config = dict(
    norm='rmsnorm',
    attn_scale=0.125,
    init='normal',
    init_std_o=0.0,
    init_std_up=0.0352,
    lr_head=0.00585,
    grad_clip=1.0,
    schedule='wsd',
)
MLP neurons of a small language model. Each row is named by its layer, matrix (gate and up: input weights) and neuron, and shows model dimensions 0-191. Each number is 500 + 25 x the weight over its row's rms, rounded and kept within 0 to 999. Numbers have three digits each. A neuron's up and down rows have the sign that makes its largest values positive.
After each neuron's rows, "fires after" lists the tokens most often just before its 100 highest values on Wikipedia text that the model never trained on. A number after a token or word is its count.

L2.gate57:475510506452502508525449508533522511476508510512555490500503489496498494466487489483457473485501518516479446509526515469488445501488523507464473507523538502512474521480494488481507510530517508536481507486485463513518487457480486499505518526477551499508476482505520574528479533462528494506495499491447474506511470484447510503498468515516514482448537507521487529527460512522508485544503490497533483551498532544510473513500507526552498485462495536459502494510495499516460525500480497510486520514523505502558481527507503520531508479468489511475543545507520544483482487453557518466
L2.up57:509478490456502489437513479456500490495493505497476536444474539518499460495509499493480534504468509472538516546491506494524480540553520483498525495525516506534522522495515534515511534526516488505474506498470502505515503499526526503512504479518491505501496443449534481521465479517444509501510466494527481483528472497504532491481506481472481515539486519501477518536476483495483439496483518515477490481543493485535508532503507502464498529497564508479522521509488497525484521517468566487498545481503517498507556458487515529516509449495467497533470517521480483509469533486567522468
fires after: " c" 26, " m" 19, " C" 16, " s" 15, " l" 8, " r" 4

L5.gate171:498489511504500503509482547486533469506551489511512533485484481482515527537472504486483491519486498470523516534493501498521541513483526526492503461527483537525483488506531497495515517517535541503470502503471466524487504497527519504512515499538507503540565471509524427487524509526493502494539467497512545541484480490486462486536491501488467508491488497528502514511521511466496482572492511515484514522501488516513552507518525464447507488540462520504538542514455451498524506478494552543470510530495531509506448516505502540525472519521495528524491494501556543503529461473499530497
L5.up171:493481520478484526475449474474513476495541489499486545491497528522462468471462487511496489489509562489467535484563523532482466458512476487533490512501495506488521487502472547473500459510499526483459507510495528490496499501526480505517485519487492490481547496533510522531511478515521546485507502483469520548495494499532472418480533529511515491506505519501498505508448506515502472536473511506538511525466512482509514467503518539469525532502470524523475485486501449468484524519478516524489454472557494498484521519472518478461491494572502485517470487546486515471477477491501506490
fires after: "ou" 12, "ar" 12, "at" 10, "au" 7, "in" 6, "ro" 4

L2.gate75:501485495543480540478484513502472536499547552464466549484530516494516488527511536508518506527478487516558501505467541476498526472438529487521573510518489473535509454512514465491489485485481516530449510537499478516531491513525487476504519523505506470499505506544473526500474499493467471490514518515465514479500514475514552553514488490514497513503496540517458528508493511492503484509478506517528508495498493476556479522508506477502483494530506497508542492526532477545519440516499491489499527502511491542478470514486535463502495565496502531477523496464536476499533531495498544496
L2.up75:492462464501495502466501515521469500481506490504510512527505519512498477483483480464508507522496478469508536477518511511503535502500543537488508483504552502467509554523477504536522530484503523497462538467494508484515502516520508470466512538490556455488540491537493537501530486481475475497502510487483526485412489515558500492502542503496501512515482553525458499481512483543465479512527509524457522483478505462485459490503494453449480470474508481509493481534492495497466484517543498511495489526482453468469481514474523474507513508517511460528484500478490583472483478509521500468
fires after: " D" 26, " res" 20, " d" 18, " ind" 16, " Ind" 9, "es" 7

L5.gate70:522508531460530501500494526524494465544499510492480492471497502488515477508475466525497488537497511463526485407497497521542490508498510477502474473474486535529495493478526496493508462490523450494508512519503513481523502495521472510511484539476540493451516469540460567518503528477477499465527509487470502498460503444524498491527492548542518475493505551523496486551497513537479506515519507494483528492488496490501528487485529511510479511528504483520482461473486509520553448486533478487503500525475493490478468531510496494482493488532527519559523471491513521504543464538517557517
L5.up70:513488505496520507460473525488447461486525482507479509551528468489520541482476485466501471539511500494482487506479474534525515514508532501476521568455475478508487493500512526506513493505493516513509442477512500510543536472504509483515526517507538548492476525491493489489548471507462501552499484528528489485486528476507512518540512530500526488509528525507492478472548457499510520532498520487497515502509515536464523533476508453547511510483506525535520522479488506564502528507435513541538527509475502496499503489467540488503504518489502528465550519522511466554509502543531503512
fires after: " d" 34, " Ad" 9, " D" 7, "'" 7, " end" 6, " ad" 6

L4.gate137:530475485508512529493548505475507498455502502481504504543514498487530507512481457466474493511553482515523467475498508490454478485509506483477502441493485494465516513463534469476423494501489464515502488483485566510501508507434442511520512480487513499487438502506512525492517539469458516498492511519542471477472494476532482522476504522514489479503503557516524507521504492514493524505500504461480490534513506473478500501523496515506541507482526445478484495495506532564508516488501500531494497476551469458514511445466492476510526496483486455505520463508531520534511497493541508495
L4.up137:464505483522505512496500502514471481496462488524510522465443512486479462492453471524489517490496486505527504502466442530467500506466518506504523501490490485462532475501502523479501529474506495480463526470496499489518523511470502519486490492513502485521488471491505509529473490462510502501516455486469480493489478489495487533499500479485484504465487507503492578479463466563500503500565472524473511486534474507514492531503519521470464481551520455527503505454488493499494459481444482514526499482513564521462548470456452483493454536506505473524470538515483486547488454496493490485
fires after: "-" 17, " C" 13, " R" 11, " c" 11, "A" 6

L2.gate297:530478480503484471501557506537513517500506488532479509509494521476488500483484520579522494514503525504511475493448471495519513478515487515457523517493553498476512479496525536485487487482470511504493501479498482514493517488517519489490537480526490520497504548490450485491520460489503484482493464471490548465471545447503499519506476503498498505513504493540463478515516504477518507453486522531506492498542502517505491519521520486468501548496510485472553475554548462573463505524524468476459515525482478533517489494472515502509491550514490494492524489535534482486475513485584515472
L2.up297:542483558485470498521534518464545502500510496553557518483488459503543482495523508487501473498544510498504487480486537464481488468476486506525498512533491470471511440528514540468500518450507495505498521507494471482492469542495545517486529474489470455503537523533525513503491495525517471499530499484456478517521563494487494495530514512463491492494519508503498481477516481468539489529519500465465546535487497469481551497480506513481511512501517520515511504511492526490483518483511530475518551514512501501456538549520483556505505563510497495491537509495520538522504515499469460478
fires after: " S" 36, " s" 21, " ag" 6, "or" 6, " Al" 5, "ign" 5

L4.gate75:460469476484495507472477490465475488474460557487508523514479515494458546459518461487461483484503469547497464488495540471467498523517482496505489516497544542508491484479510472543497472473515521535498495537490507505493465533477454453496490522482499507483487496511530501508483477491498516515532552538443491478508502460536475531503520524499511535510522486525463533537460522485535505491474525502492481507565474516531493521530481482530477521509489490519464501475501502513482515472500497539457465541484498470472480511503443481526539509512485522506477501503473511492531475471537462503
L4.up75:508528486513515504510484480462496503497506507537478501469490517503465521505475509483538503478492473481484529512545528464524503532481540516502466499479491475490492483489488509490490518495451480513513486522463480494505533494536526497491511481499501509508530483507517507528465488515537474506582533523449542482487494489466489481448506510467489522460485516508507543493487499575489482473517480485431534499550519506529520457513539504488508486423549511527507494479543518513493508508468494524469457508538496523495468481494439468515492474500462477469508477509456525520501497498510474517
fires after: " B" 19, " M" 18, " m" 12, " cent" 11, " P" 10, "im" 5

L2.gate49:546533420462493542490463497527493526503479518512504457522485485475485540494485477538463531508514508534545502497476494465527539468481551542489509522493512516488507509493495492481524504525553510489483538531478517530516529506460494511498477495497493491508499512508485545528477500460513512500475515494493483467530506475556476516498529496477469516477484523536499525489504530518487478482492520543504509540470515463469482447494482480488486488465514515530538526523468523530468499528510482512452484459511477432456492489492509530448496512517531522480495535535520493495496493473505519524
L2.up49:498485483506517509515506525494523519505471501512498503531540508495536493480468500530508512474518476490512485489451495490482508484533486514470473488476533496520450508481495496480500467494512543493494493510492464521492522514473482468470486482510467437469481481471503494468470503481518480489505526471503513456526535498518480491542442471462462542477497482496489535466471466519548529514511503509481481489444479448472474508529540466518494496445536509474509504507481457517490528501491450473436464495509484479483468516536486537451500455517506498519568520508480515502455478512488478502
fires after: " " 39, "," 29, "." 10, " $" 4

L6.gate326:521489492524528485518507492471511503514550473503583498512516512479519509485489488464509512487498480576526489519526474522488513447489522473517464531498509453526518520563526449465518526530516532466519496520509500530509533507491510535461506500470444495468520517498480550461516486483517467527492492500550497489491431507521478496481483488476495512481490504509464479435519520467498524534485464506527517528485506473480514487498520468466478487468468501474495489517464489518489473517535483519511554482503491511492525501479496445528472487479486512468504517518499493528498500507531516508
L6.up326:529509558507468535467547497500525510499532521487478500451458477514458522481526524507443494504521518486505533486520530433478521486496485502474499494517483485512481484473478495508437545501481489544508474519528489507531508445486475508493513461493524485474490526476482490501486495444496495454487518514528513516523500483492532496472530537454506503486518446519507476515536476550513476464479469504504485475507502513501485490445512470540465503488525496476520526507543507513507527510515511515498469513543468497477474474491519502447500497510490497477520517506473510479465496528567460516
fires after: " (" 23, " " 15, " v" 8, "el" 7, " s" 6, " b" 6

L2.gate39:461511521509495507539465517487498450523548487510495475516505513502521484496479541513480465536486490516509526498462537490476507505560489487472509498507506489526512456527559562469518472539494521500505533502537507544483475462536525510538481483472514522459539505516502468537467524484498457493521539503489524507527521490530516534511533521500476514496503522517477487521505510451497531532516491514492527548492478533501547545508476467516488547525465510491495482490520523510481475501504488531490489453521486508506522528449521457479523500521531479536438531503519523492524497498523512500
L2.up39:497505484472521516495509487458523512483489521510523499495433489488538471460507562490444498498489449474520486477497442508479510536487472417498509484495508503522498504516484520483477463529521520549512524546489496522532518471468475518528523499516504517456521477483520492515477524455521499494489493501467539533519500484481498499539516539502497494499515451510463429494493488477486507506463494512492479495496524550486522495516505499533489489510502489460494520497509522515489488482447537508466517461528471480512501534497536482522511506507484474535419498509517515528522494512546512488
fires after: " m" 14, " s" 13, " M" 11, " " 11, "m" 7, "iss" 6

L4.gate74:548487478489499486477529490448536493499480488538501515500499475496482498477499541500449489502533475455512498499456491537549528484479483500471501501522485536475516479511514535506537486494527485526489490490489476502465464544515512530517455440494520556508512482511472496501529465474544546495491515470491483446509504477499506464524471504459525511497543484553453519505531519450487474515498492473461537495493486473542572493485521477472504503491504492495495488486491506517514488494477501492533512496492500516508507504491527457506473515504509538516505538513528520568495485444464521521
L4.up74:484481521459482492495481517505495527452502488505496496472490509503507480483476476478488556536467510534481518506532536516514500549463477535489524472477508474497485514458501463528500489479515524552501534459484441488489515506564518502494515470506476508502535550479501486489510492515506523488469553529502510533525482502483507531493503506534468527485493533506510496531489505496475505528469510507500517500561574547501496459502509452486502475498488464472460484536529500489499528470479487503502529469502546477505522560534527527506501471521496521449541505498546499504482529499502497464
fires after: " Al" 20, " al" 13, "es" 8, "p" 8, " ex" 8, " l" 8

L5.gate73:513486519502528499548490475545476517481493536470512543516507490485515492518515475551523501549513534551543474482506456555493504506515500512522517544532511505450511476488488506507528526531564496503501513549488521523551482494486445473525476512510474523522467503532492503501510439491460517493480509503432508456450502519531496556485520515519472515501489545516470498466499461521463506493483488531473478469512509491503500518504453509507491526507499488488486502499536505488554506519503512517528504517487476499469502452487482490518529502496530503543443490479506518507515520516502495478
L5.up73:533539525527502511544511502550496494499507507461466475547512513505525519484491529502518412502448517530517549478485519524519487545486480496510502517489501467491472505457512494511495483518488497547510456505487498537509492452479476514486481505550464522479539492511492536501492488521478522530537505505505504494490527485523493521470497481489479463514498464493509470534517531498474538494498449511495459462510505493523538542528488511485461516518477521577477492470513525557530464502506524534486488528471505493459526505496509473507452467495481514490489550518499514535516487491509482512
fires after: " d" 29, " D" 24, " T" 6, " pro" 5, "o" 4

L5.gate164:534501504468511495504505483498462494553530550513494494495485499495495486487489472498496561519502510518523464501524470486494499459520452469496475463488497489488485491486464466518499454467488501491492486526497486512516466488496508474468504506535513474505529503493485475517444505504524603493485515465502494503490508486483505503554503525469495530501522491511462517526533477503484502488485473511524480474545516514513466521525451522524521488520483492493502468543450478536455452542528515527476485502494514451544489535495485448497476527512480466511503526468499531456523508490517502556
L5.up164:481482526497491460509460496499495512481521454534497507540489508503467521510528498524478514457478513481469567514507456457542525510475507473471517504478527513450487486472504552492482488519509481515514520559500477522496508508450502499517538530507445519525522473485527545494509512441502550531504526537520567503491508484476501534491452466503486516532465474516497517542473506563504531491481497489499521474510492501486513506554511494505531496483484481527462503500532532524465516540510498496496488510485492499510485490498498450504526516535515520455479497502476506520527475503521474534
fires after: " B" 37, " b" 14, " m" 9, "b" 8, "f" 6, "B" 4

L5.gate235:502493544497546524518538488488492555499490496498537509471487516498510500511486502512518510509476502520508450510541554543515505473524533522474524492515511473527515491489478492509470471495481496486461520513517463516468498507466474515475533542524498487493457568494512502537493512474479479479548521549499502517501492445497479468483494482523527480493510541526496542497474499514501530439485513503522504498509483495499454522529462522517470516504493534471513434445515475528524467546495525496468533531529481533529473474509488468500482524521508528488475529465470530513521536490519524505
L5.up235:486513488488499464516474505537507482506499524457506478492506535510542513535523482470501469471522468545504463505495505526541473503476467536511553534524496529521538455508521513494485509487530469486503503530481528444513484459541485500514523534469523479498545497501515517537470558481491480506462471517535539543469518540434498547478492561467517489532458528508470526494506522474493491487479489487480531505486522493551488527476501496501510487523512514510507550461493514506489527555482535506479481501503501491495531513492472532528472476479477502499477515463486493495527530484508500498
fires after: " B" 21, " C" 14, " c" 13, " b" 8, "r" 8, " t" 6

L2.gate341:488491421501505544514501475505494459457474505425505460488480504499500512476511512514538491516485524473501494550532478505488516471514492472471501507516503478516455499502500494493508433531460460514512510523515559524481515519503450516513491521510501495460444476446482504446466538499516501502453515467478477475536509510499467489500502478472483530503522501497469525463478444485487537494511466505489540482527512490525479513467529484498511507464504514513473511530473523497471544475505516533489494524482476470490521513478508521465512519457516495492492514546507537477474478512510525498
L2.up341:523479468497456475516479492486515474483450523492481532511501473511471510433494502469512486524522527516501497503480521467545485487497480528497518518532496506464429477501547501506518456481486508507524543495487508484477502512503498483487491463459524480501479501465505520514514519481513493485448517538470538479499473466519491495500475512488525506505467464503467526484491475468504540502533498544456482480500492485499507473478513493546484494530519516511491492463465505502436478478521487497504435543517442466509507529482505511510486519562495477483517488540518496509562468522544481535
fires after: " " 25, "," 15, "°" 11, "20" 10, "′" 8

L2.gate355:503532500492490494496540511514497486488587517524515508489529493467515507473515499487493534470491487502536490477503509519446443491470515504561490488508507526512462462504502496524516467521517507478515507553520492495510509465506525552519532515480506478506525522481449501541504483473514515515477477505516494523516468529480535545488483475508489493469506510549510509481520472472470520496509512519505486504536468511518474477483506528490543480469440529504472488498457486481483497531487496466456510438508456527497512478533468492506551514569506509470507495516487521524483503449547519497
L2.up355:541505491451461523481522550502503476483500490529506539443513526476500529498512521481480507518502495453489513511480469499492532489505519496454485512486500534520525480486489504541471511484475483535444511495489488508493510506539544484525490478465530528531477494489444506463484506530514515517506474521484539487478519503487508522501493480522480518509481477503476484485537522466537492517521464483492522460551439524523500496449475466481448474514494506490491450476496500502493491486498554478460515466472482523501548531526482502468526480494535498513502454501516578497490495493508547484
fires after: " N" 16, " v" 9, "er" 8, " l" 6, " Cent" 6, " L" 5

L2.gate101:530469441521458521495480493504535474462475483489464467459533487471477483494447508527479500482507470532517537521506536542499505523518509470479516508530533568471524542504509484477427505531509527530493514447482504526442535504515504536496498515464491497479478502507493517488484545505495486489523511477448464504489486456506515490484504489446520500484489453522524528496539510460476495504501488524511492506511512502485508492551513494515520514514510479513453511522507557502493489446470525522502504513483491483498494527501456493483486466533517502466477529491457490505481475480480537509
L2.up101:509511512522500514528499484503488478448465501527476483509518535486503502509508473476489478478493483520477539527493538502453469520467520485528491520463501495480496490476518467513499529471496485493435482451514512503486504469474424472503527524496528577467472559480480503477547521452473497526500531532466488534479509492457536512463478476481494503501493489509488508513499517493513485502491483508516436498517476498495574520516499519488503505499512523504486474521475528473520505517493477527523511494531529501499530494504494447535493481521476518448530568517506509537535502492501473473
fires after: "a" 20, "-" 11, "c" 6, " al" 6, " Al" 5, "al" 5

L6.gate320:525476457518565511505524521501531531479469516484506526494510503495491497502450473505529491511532482483485489502478486518519478472488503490506502502544537489481495494494478512492503476522478505478485515548519502536473493460528482491501457491557496524496494531510536498546509439521512522504525450518441530494473501490518461513528527513479480511480520496518503499510504536545471550495495529527469488480538472460481584535542511457494481487506542508556506508479477494525471460514506535486491520494458491539484480495470518498514494520495518490518476505510488468478501453501554521478
L6.up320:446489490469513508482532479498471471521528501516537484493480459520503565486505501500514525474505449424535538522548492495501471502485549532524546494510504493514533478496493491506535491503459525519486487528476485520481477476524484481438498553476511500465492487532519504523543465532488466489469517471521495461526508481510483487525499512492528528480446510510484488491488502535502495430504519499509533452494495494515457503517497514452483509549518470507473491514502515504524478488503493501510473531527507518498481515483514451494552530446524537488514536509516504502491481516511493476
fires after: " d" 52, " an" 11, " An" 9, " D" 5, "ot" 4

L2.gate110:486493457541483539504491506481465454499522513464457493496483475492469478490503493475504493501524480518523460521457485494522487481505570523513462544497486508490484535475509476475521501520476493496479468496479514492526500524480542493485423559478501476506487493532500518500462508519487504553530503508496531513430506487497496520502518572514525490508540529531475484505459501467503508443444501519493525508487482482517507554496520497493483489512486490507465490501489506544493483500510523524476443509464485501471481510518515508511527476489456484513472511482456495530494535528525535526
L2.up110:496528503486511468508539529525558442541524482453447513502497462506467511497532498517534522545516514529517469453540525485541484496471500520475505517513493505455453512514509495482543521493536456452513520502467481489491542489499519496515484504540490510470510470478489493514493522506532504547490493488547521507518517498497481510483501468501491476454487506518485504497495459488444506511506490505456516522490499521503531535535469496451498496482489509468486504529508476431508544557507480499519504529498516461484512464485504485502501503495443548516538533526509463513507503512475520492
fires after: " f" 24, "r" 21, " E" 9, " ed" 8, " F" 5, "ed" 5

L2.gate53:510492518519502505468500503494473481511491518450526529550477492479487495476422456490558467444452479491522492489514511504515482521476507484512522497531482479515474514497529478519499494515498523538503438471505461502545535522505494501465498521474534471486472473453508490486488538488485509462492515481511487473477500468488556495508520497495543525509550500546501533518467497470498503507483486460535513507478509528469479495491477463536480510495494538517497504493467522502462522463461529503476516512505487541479474474462474523520500547484517490506460500510501551516503505458521552511
L2.up53:461495522485480504468506485535520482489515511459523484506475456497470542491468480525503523471496457470502499474478530482524486495524548518484514528500515504505481489502523499500496550462487514513508490504455535470493498475568479465490501510451479455504483490489527457465504488490467493487534492548468546503452507490494465539489516490508490529482498487504451515495480439557512514544501522502489485483486522549479497472548536478496498505509541513518541457535491521460491521518449509531503487497493515526487453530458529486491527518517460479497478540494507497503524480501512515511
fires after: " con" 22, " Con" 16, " d" 11, " C" 10, "ep" 7, "C" 4

L4.gate133:474496510484528492484495520510498513526494536528521478510480518496535488482487494534504478539530509457506483470458496478480525501531463510505492500518541491483499473501481501502485505509483503513462549521519502517502485502493461525505522501532457509466476481506508540506481470485506481514519513530496479513488490487523500471563504492474461512518434494516508507537535534518490465509505519483479459491468440468474519477506508575537416492474495482521520476503514463477525459516549512474511454506550468501474464519470525498462475530498504511528464546512528514471528499500500488462
L4.up133:482515469499482506526478494465471492474478506527506461468533484453474486481481454528507486504499492538513517495477487485515454480499475451545506538533522507506504489490506464486496525541501477469518559520493498493489509522499507491448453480523456490453504502535508516496500512494493522497530483523515506468529500530487509456489520485496472473526513481501514509503443494502525532490529497502533538508478447509526526486451450494504493514493482516463485507484547492472493499492497528482508442470505492522467510489490458493528510505433535497478507514436473513488479528495417502492
fires after: "en" 21, "b" 8, "it" 8, "at" 7, "om" 6, " b" 5

L2.gate368:491474506470517504484527512462506517549547508516493462481513466501483512505467492486484489474486533518531505454485491474489478519493529481488513490504536517513528465460503482520474531514500510525506481524466489495471475509540471526469466500443505502484518489509481519472475464520503541503504532551432496449477527459483507509486495498466505537574507476511469525521480492503568501497488478466483463487489454474502490476421469521529482517493501502491504530532496490507484504512474498557470470479509509518506544511504538490514497513492484480485497535461476499467494523495473528536
L2.up368:490457440522520536469497438515498529513472448474467510473483485485463474514473472488490543477463494506476468517476488520476485556506516512463512508460508474535491531515499547490491524520451522499502492455521475493471528485532468514466474525459451524479508516492511503472487509484501497521519447513467524491492512527517532522471491517490482519519509466510509523491468469536523474483489478507510470502501470462474492523491507526514457491468503503476502511535497475502485551523484521526495519502477527515485499491482506447484476502460485501428494558462484488501469495482499514529
fires after: " M" 13, " F" 10, "ip" 8, "m" 8, " loc" 8, " B" 7

L4.gate91:479516496520508486452502560515502508485499497530473529483494520452520467495505520492479451485492439500512465493487533494491502498492501495525543472527490536491489477504554480523484505534512517487515466477520518466459511531501519487526513523494459462513492475500470484553501531475504507507480468509538498517488533469487526556549523526526530503454482506534491491480505512458524514557466555480495500489497457502486520487502533505467489517509468465456474513489466519555490501497509530519485489484501522534516571492508493496525493496535482490523495488482496484470525519430515514484
L4.up91:527518463498544494512511473485501497512510525497453497517509526479526463490512511483433498499454535492515538505470510526497499498503480544504502538474499491543524516493494504498515522539495482482490524489501502469513540475484522520496496468476507532510492498509515521483519495529486488504534484529493551478562500516448496503510480486498496510521484474510477512480508477463471483505450502517498466525506454561506455491538495520458495474511516540526497504546484500531489449467525509494471464497485508546530516486501503496463501493524472533543489506569441521507519538469567525516
fires after: " loc" 16, " le" 14, " L" 11, " l" 9, "I" 7, "L" 6

L4.gate228:538527504504502507517451477545462481531529515494471472511507477493478512520430479517557488485480515462489484525490503527516502528494522501532533472482470484536464475455470483541462463536487494527433528528517512506551486479516446503494510519484475498467495504529495525469523555508487493515512499504482475507480535479458498540514526443499508458502495525511496474487476505491507514478480512527483514533459475523463524523483468535461510493503453495506490483539521517495533514530493523467502510531506505504498463535512485460506532532466518520466506491465501527498496506499527492491
L4.up228:499522476479522502477479505510482468519519541472507511486524450506494539553509514547498538483468546488517503500492499497524465479481563480515509541475474501511495488472488508545453483452496541515447482546491489526540496489506514507524486446498493491467470498510464501466472495496449487498497487468491500506509451492476511517517524457478510521477442493492521484499513463523455501509501512559480469498468497498545528471467486463480534500529488512515498478497481502508534442488463491536490507494501551512516491534490495446497499535504529509505479507481552529501493533487497510498
fires after: " con" 19, " d" 15, " trans" 6, " D" 5, "ic" 5, " dis" 5

L5.gate198:504467517512492483462501481467529480474484518510504532528503483493488513487479480478512519516489483505542538470513467530479510509461532497477503554506504479530457524548486490508475485535510502515483492465508512495542495520443533524516504509499519511487524493469536544519502464500460513544475491518478500523472502472538555482465540490461516535503537506559470470461525479504497534501490463482508452501548473500500538519520495509496500506460536519499502494578523502551479473492500529501504480485536494482495487480455511505498437556502488522517477502468514508463491498508509487504
L5.up198:507493479522488520473491490493512494474487497525482497526520476527475521509499488500508517507461520489494524489517520500538490539475508522556499490540531514540462501509487518516534551502552478484497520534453513512533524505483476494545481493459500482509534547496510503484502477488495507469471490490510489463509510510505525547496508505512470495533515514510548495488489465498480557497493513483505486500472477460466510489474472452488525495521478540564467529539504524493484453531538502507556479505473459481440455479484527437544513506523529497495467466450515494472488501517513499462
fires after: " " 23, " d" 12, " a" 5, "om" 4, "C" 4, "im" 4

L5.gate185:479522513498499518542476549531439481506503474478487495512509491493539489496492506477504533542523509522535508527511474480523485488456526459510522488514457485504482501446509454509494499520491503502500531553485471525488469487528527470512501474496465500495531488490424526536500471472489500503464494504513524512471503509497481508525494491507472514458440548519470562499507534505494527506503511525481518505523486508544470512533482495474477456504511528494561532478541468484498518480456532501478513518521531498486514512467502485478522524486526546487502527529492558523558516481503485494
L5.up185:493465482497540528534491562518493537487510534494493504504520526479455520493544450483507504518493554513493506508460481481539490503481475511534477498527472517535503481476460481507520517484517482494471528491507490479519484503460500490479516497513507492508505525512471542530521539531470522517454477470507537501501535525521510511525466489497441482522480548485473529466512523476539481467520510485517514547492511508484531521532465470559520499539492492532505493458471518526524506480528520504519489573527494512487517480478464499498489470513466489466459516499513525484552521449489500500
fires after: " B" 20, "if" 13, " b" 10, " c" 6, "b" 5, "c" 4

L4.gate132:521507480519485523485486520542516511521491510472495520517511518495510517512531468491530502525512498523572488499531492513539512476482505486489514461496527522529482513536533528489505494470479510495489479522544508533493471502481495464512502518507459535465509507513495512529479478495567513509541509501505499521450484505519544489510519523485485550478470541515517518475534536489498528502465475491534512466518516494499496484568476503526502482483514537524485458542468484519510500505490511495490506565535470539484440519486549506479505564492494461514485464499436501514549513476522517535
L4.up132:475483453479486503504510484518488468503499504521468494507510528471468576502476496537538481461528495472506483524509472517461470518505501462501517525492515548503497493490511481518484503454504519525473508544532498538503523501477484472479471498469480519498496516529487475478485474483505459535460510513521534486502491479542556522465475444430489504493446492493466496527503531473486521484532489530495523516500496526538520522519507509496493486487504455520472459490511529506544443490497502530477504508524479495475535496529527502491544510515509456540489479518483514466468488484432524491
fires after: " b" 16, " B" 14, "B" 11, " us" 10, "″" 8, "b" 6

L4.gate246:514530507518488510510467490518494484472476492433497478513509484447504543491507474517493523520502512523502472474494513498503525543494514512505474537501461471477505462488514508479468511494539523522514499520480531523546475473486508538502488497511446512529487515495484535511506502462517519529528485482476487474459507484470539487449493497495504463490547508541486521544511475487512494508513494530449513482561494485483550487483491510502475517517467520525517482485434473518486485470498527475466406493535486497500457501490511477490493545545503510504481494468513552481524499496477477458
L4.up246:490530517509494484500489509502489504496517480536489483505495485498500447499533482472514498479512467461527512511531538489468464484490489511505475471467503496495484496533496561466563481445526545532503518511430507515487481442532566489469499530468495495500473476481498472533551522494554472480479503536458522476502516494488504507518506470533503487464522526513456554496478453497493536525528510468496523477512489529491501491517543529514472521506492508516491463481496470495508491470481471490546510492521499544530457456517470498476509531500512481483496527519466474478497505497499487533
fires after: " " 42, " M" 13, " m" 9, "c" 9, " United" 4, "o" 4

L4.gate48:560528497446519500526509508514510505501524487471539523490503503483484523486487484498500504517491476474514474491544523539483495494463509454482514439480491503480471510472464524480503517484500529514485489527486456498496484477553492497505504486493501516479488485512473467488534464506485484528473524502524484491461473449493560530485458514508512539478515461509504539495522524531495526509515502519498488484490440510495521513510534507512516543522493462516527507512498461525467486494529504526513537507546511526529517543485471538518511541535504496472527504530547564519510498434550463502
L4.up48:573537454519463477461489492439461484503502543462489514442438516502483501519568512522511545484505523498504485481498509532534525497486483493472481503515454538497488516476509571503529489516517503481498514521491475487486530509459518523532477513513518501519499523511493474489481485508533557551532496498499516483492501489528507490485486481483510514487501514499486504517527459537512483477490478575519506467496504552469492505518501488494500491520430516496507485470496483457495470499509472538507494519484467526482481485505515506523505491523550514492499534487485494501518493547527528530
fires after: " l" 20, " s" 16, " S" 14, " L" 7, " n" 5

L4.gate235:500475518498504522522496495478518467503536477526501462510476493518511513493521515509538485492484519499481489491507461434461504461499492530519498480515491520543461508488485540497463472521485479467530523471514511491484477507479503468557500525502474484457500517494496502510472522482475505505457511476496525485507470474475489490545514513460493499457486466514485502532482515538532544484497514547486508470528455506514494492470485491498468441557487482415491554502497489524493500498522524517502465504484486521530528543517480526431514477462486522486490507560508496531546485523525497509
L4.up235:498542525532438501510493504548545449484520519533482540495491525520520530478538522507503495493502484509479489518523463504470523507494514498485534530510508469508482501526505495487513492519513520433474524588461463510513519479474467470526500518475471500517525488476475475529502463512524482564468496505484501493448480452496522460515500498479519475492488468497483514549499474521497499501450513510483455494529493482491481508537491520508466482551478528489536505539501540491497518490518536519475525480492511498475482483514496487481458493502480498474526530502532448476546497512470485508
fires after: " s" 16, " S" 12, " M" 9, " b" 7, "eb" 4, "ain" 4

L2.gate141:507536500498488459484482511521498500458450527519499556532506479469530476482475505444494457520519469510484528529504508496488473497489522505524469487509493441473512530480482463492477448499464498509486471489510484497553464466472493494473481468514480501473431514481505554467490473479475500497486518507508480495519512489532526528494540476486496480475486514530545489523523512473552545500504510533480498501514486496522518500510501495478499496488474457501540463472498524517507496503551513486517496462520471519521503521455481517509426525538506504492505477502533553510462486489488499447
L2.up141:501472522519440499501501479520513487507515500471518494526494513499489498469515481500495487512521496505487504514523502530511495539574536515520520459519491509521522508526510497548510532487526526483481522463552532518488522470473544446532491504527503521545544481536514503479530478488482468431534455518547519518518493484529544528531492479479474512529492473499520461515490525494497491539517514505480495500507456501502550429515518524506492527477545497530491477496528545480516457479503551503493502482492538510502480552531523513508463483516506501510520499485522516451521495495476522485
fires after: " a" 14, "il" 14, " cons" 13, " An" 8, " " 7, "res" 5

L5.gate344:517527520460533457493526506495471475508491478547460483520504499477494505499528521473504469489533455478468463509513521530515479460504447472520508501474502483463488449524504505474513498548494545541477494501472520513497481474491527514475498503448518477485445501472484575501490503522497514522528501518499516537515527499468529500506497512491525488480503495537499501499523493508479467534500522529483497451513469477479503492466482452496485511507483512489509537527451513490447472517484518483494430519481512561504512488455463531503504530542506474489495521535461489474531492481531526516
L5.up344:454468522449561450553490534463519552501499534544460523512460527475507519489512512500528489548495501460483556479492493468501519498497482469498502508499529494509489466510500470471500476461456487561480483501496509486470516464503521502502513491474509508471511503514475497488517501548488510498524491510503521481497527543474488512551474500495534501477428507477484491506492561506507496495523504463482480492476512531532526474478503502479505519483543495513512539462474529511495485513501477513445529478527498516457520532496471512530520478504481496480497487540539485507525487498453535501
fires after: " loc" 16, "ul" 12, " l" 11, " L" 10, " he" 6, "il" 5